MLP neurons of a small language model. Each row is named by its layer, matrix (up: input weights) and neuron, and shows model dimensions 96-287. Each number is 128 + 32 x the weight over its row's rms, rounded and kept within 0 to 255. Numbers have three digits each.
After each neuron's rows, "fires in" lists the words (lower case) most often at its 100 highest values on Wikipedia text that the model never trained on.

L5.up415:145109165135122047084122131176137127155097113146117135066167033132097145105148054115116185119159115142086103158108141154164133084103168153159109099097102051086051148113180158141107127109145123119148084164124106144136143104106132127134158150155160088145180122075148120160193137169088101083128131197135180124076159125106153097139119138109171086047187115094149221123118134142112075113136092164164140098124124123124084069105113119119158169135125118184112110153158179156143087156095134090098190160149143195123111158143103152131055139166131073162124088099087151147122148142113184106
fires in: "for", "joined"

L5.up350:165126130112086143106117141147162173113173138130065072155178048108131134136124158124075117109092159154135156109144093113102113158150153129119135186121141119126076142144114185135096153124131091116143071144140086157134153168127123152145101126140162101127125061107114134130130121126124110107140185149127120198150176087131203123159122144104123174131122139154101151181072179177146104150104137145156188163130147148152099112104118123106154107070117101107149130094114085156029097194151104126129179088188151090059069145177175121147146172143120037098036071121110138083158101144176152134
fires in: "had", "has", "have"

L5.up166:147142164137102182124171167074077093100142130111179107103153112149141126092118119115105133102145119099152100136138137191073171133088217133112150155109150112101139154101127053156244148124075129096183148115112119128057072093095127115153120125094148132142153099204145099142134104105141036113108158148105110099152114077121169126087112131122105119075156172156138166117117134180133086121164091143146211148148159095148126125186154143125157164097129100107080135141105156126111126130150115177115052146123145113130120147147108183167101098122122164113130146140133097106080138134119134129
fires in: "have", "be", "continued", "also", "written"

L5.up748:145140135183128119149117176151069069106132173123160095046106064111122151162094130166135132134146147155141175128127116133137120118089107127121101124134073192133124137171123138123113138129112134114140170159147157101077150133067144147121152131074135113135124110121152112137199141109155130055055084126136077221154209086172145146103117161170150126055118142163199073149117117173116068143174163139150191105136088104170108117131174131093078168104101127207103082142128147140138120096157101118081126124116165135123079119131101125119139135112142126139133116163141108083103118110131121101
fires in: "if", "however", "although", "governor", "gave", "government"

L4.up252:147122178165095135127183146122137155049108164135154136118145107133095116139101076197125111133141128101167066134114175152140106118142132136137138155171099134141112153146140216180195084156097164124080185094172151152140170167082127105067095129128072145144136102145090125143159149165115120146123195120090106136123114165131046107152085059173164137117128206070130098168128064113133143144109121137125113119164132094134100126107127123179160128100081134128103124225109082118137124150132151185145087187086116149125037149162128125120152132127080122156092076132098100174160130183183169128
fires in: "middle", "next", "yards", "that", "hard", "3rd"

L7.up358:144125078072164156116100172145111115121143143164092137134099097136133149128196105111119048183086102154131077157156131083139070137092124136124096151088080108179063077091148108157142159141149190146167136048169109059110094128108091100124173144059128114148103155104083105145180149065090110120108101180100080126136179114098170132161138142147087069103162172106167129143119141105141097081075143106120175134174135118146108079104069123154126139148175073126113113116153180156116059146103130142116079143056145163117151101114112126093142110134124144174076154103069138167129131159078162137
fires in: "it", "her", "him"

L6.up735:134137126037087144197132112126130115144105086126179155074143030110098121195101102187163139082122102180135160106069171158130102106101153133087139098113195124145154109165192162157155210109143202082116124107106125093182120129176122154124136111155134092126147066140064105150093144123082112097078117121149132133161120139186067135086109129106135091127117159145118105123108121119137077130161118107122108145208142111123105062130082153068094181021127102128113161150205138193117082113083129164143164136073117117146067198130081128152117135106157133081177166152104159147121124132155105124
fires in: "to", "top", "above"

L6.up104:101193183167139106106137155091102156177090104164129147155142074190058100074156123115152137080116110161113119135157203165060171118102156111142104127170120100077123128099136071152159183084161093100093098100109156118165179114117066134137153131137123159045096088130178156139126160115140100156137102113165113078103081126072135174070141157158114119078122150138120111107089166096124111119144087169127135061184147146104162131132115168054117140165134115128080147121149132110197080149061152114156131111151172160084086107098101085133124147094113094172107168134138074130120109148139155148
fires in: "hospital", "guitar", "guitars", "albums", "capital", "festival"

L7.up348:157176083136181146115130096107101144135106144161095127124132039176133141080134087135145105125130115146105149094167115159176094089107090088141082117161124133116140142099130163166086085130126129097123162166139185131103137142117159104081076187100125070132121153108104148137174135109040058115073114125111135099124060130125133109197134132181093105111138095117182129104100115117054133088146124137127103133184097175132095098105112147172115142130107137128165153145199084093108131140097166114183157112144224101135157156135197215151096133154109091112106101127098168119136143175113171075
fires in: "had", "have", "detroit"

L5.up155:134117151149119194101151116115118188165169115113158140090105117115184087154200121093128154095115161113134117130104118124145149085119074113113142138124132168147063230167156103122075147168129094144127088181115140163118118126189118140149173149235123059154168100146132150138132119056132121118079098050129054119123139151100129145131079150064097141122131077132187146141105148104128107132115151142119125166104162101110091099097176142129126179112157150161148124145123159160158106185115086112107116136163169121065065091096157123194142113123138147119083120132145109127176210119161139156
fires in: "of", "the", "for", "american", "national", "at"

L5.up390:145130116107065134113136120159187118076181132170055079127110108088146106149135106173123152180161121105099091141134133160174115098100190136169141135092111125137161174107117124116139123079136139121097158148122078124122096082126153099123121141105165053082129050128130098141166145149102134125081151149158098163180126081154176082096165109098147104139139142108142123103117170165133081122207139135140185139106112124172075084133154118116155168145149106106075084090134155140111139103116118142139155133150169104167108107151064148125104112073192108098104157117110107088144145132139149094
fires in: "to", "and", "behind", "did", "helped"

L4.up513:066142156127146213154159112051122199080126106143148059169150148181174140146142117158160105170095155129149100168136198120142143113156143164100086108159135148119044144189154141083124098119093088153114163106162116123126082105080129090116139040174116157165106145128135156116120092081163131079139154090111097198192069089155099181108142110113117114108097109133193100178156158146159130110133147090146137098162128123126140113135143162163158155119142116088135164155097113120116122075070101172134132127091148093151093083109179119146106144088092105149153181156133087171134146176154121149
fires in: "of", "others", "there", "households", "ones", "latter"

L7.up194:151130102122179140108127212121116135117132171192160112098078084166144157118145104152133171063091126112092093210122069068144102212159179122066143149066156188094173144149079082166122155165140099148102137079150098085132102127127121045155133099122141070161139140097126096141093124096148125120127188067063103174117134120148142122123065100103095131136110129122124083143044156133130095091155115135149183161203101166132089100116143170115094164160088097137096181096148089131098122094121088076064141114143160129131112168130085177161118141099157200156080122158127136096169094132094083166
fires in: "was", "had", "have", "were", "got", "made"

L3.up678:108150165102173172156126127103113130155160095146198114128108079149123137102124159085156158120118127132047135142091084124130094146050128145135141182097121147105137176120146152171114093141121133115164103121172156159122133129095125136103158136126135133093149107153095180135107150087134073084089156084130163143148125153071115144119140113087121089115160115131123211136145121112152161117085114108135107155080152100088091092139171124108131133094115137080103111133120102165155103126100120102105104076052132110119186137131159102141142100166065137140134158167134155107118148151172115092
fires in: "years", "public", "herkimer", "government", "it"

L3.up401:181124149069142169146140143129126132155127135166104189134127097144073189143122115149162137097046107121100147155084113074075144189118152137152182169123105141040122136151101142143114152093067172072160127174158120140151130123122145120128146105149139109085125114079132188150115090155146096137108127215152159056074114149098142072100146125156174112185144157150173170125133197149159108134203126099126133149081144116132181101163151168109139089097147116095115124128075104141184069126106099121123121068145142125072079131122095141111101102104092100087147180162166145144139142189128166088
fires in: "on", "such", "one"

L4.up281:149102149154127150099107174134083043154122114158113163100136188125053152072128099151088148120144123145141122103132106098126149119101168116137123156078123118143183140131080062178143102126183142071150152122157095089080140168072142156134121083129127187093122123160145171133232105113103100179176092190192180149176151084095051161105182104157087155135130171127163190147110111104208088133140073112123100150113179115090132148111141138099170164086100112185103149118131199110116096125134154109165152114113225209097119110139117173114143120116080171145103171144098166103186117123177092088
fires in: "guitar", "title", "guitars", "yards", "kitengela", "check"

L3.up120:156187138163145137150182129140116163153120135131083093152094055063080117127089119099081150151104113144080149144114154121174113137087145145158137135165096163108098082135124104176098136095116172146197106126145122175090084112108100133077168168150127116156112092171105147158152134180126112129087109166119086151080127082097114182167143138089237174156129156133093109128103143116147077113137130076099124132120124142080098123155135165089131157125127148159080133215155133118118078103148145087116109137111144070088120122142153089132152106126144181157131091136084096092095100123182180126
fires in: "on", "during", "out"

L5.up95:129138090135079153104126148119110167120108126189135123116134127142062128081169124146159108158061071072094180063119150119039110117124123138118131142137135152117103148122157134152131134121205110087135151118126132156129113077130153087130127114154136085136118136065130173175102158157092138132086115134096126107161087065133066136156109143078125089117107122113110194123138130108116132113108146129142111125105143122108114093136112101116137167126162074108106191135177130135130140141115136127146174142164119127099129143168167156164150111148125100136105144183127189126180033171200145132
fires in: "she", "he", "mosby"

L5.up107:084117092099100003155115111122108072131152131159076122131116092095160081136158111101127115113115112143085150106116083138121089141065098100129120151075089173111137128124095184106074190111171075125108138114148162151132097125121117084131208106185169173106096144125105193144118148105145120109036132196103059192095152126127188167130132137147128160135134103152149114129122094131085114138147111078158142170123095134155079070144142128102116148088134116175115128100137105188167151139086126065081172088130095177055110156150129170126136131145090106193112107115136151125159117082123140125
fires in: "that", "assembly", "mayor", "mother", "cannot", "member"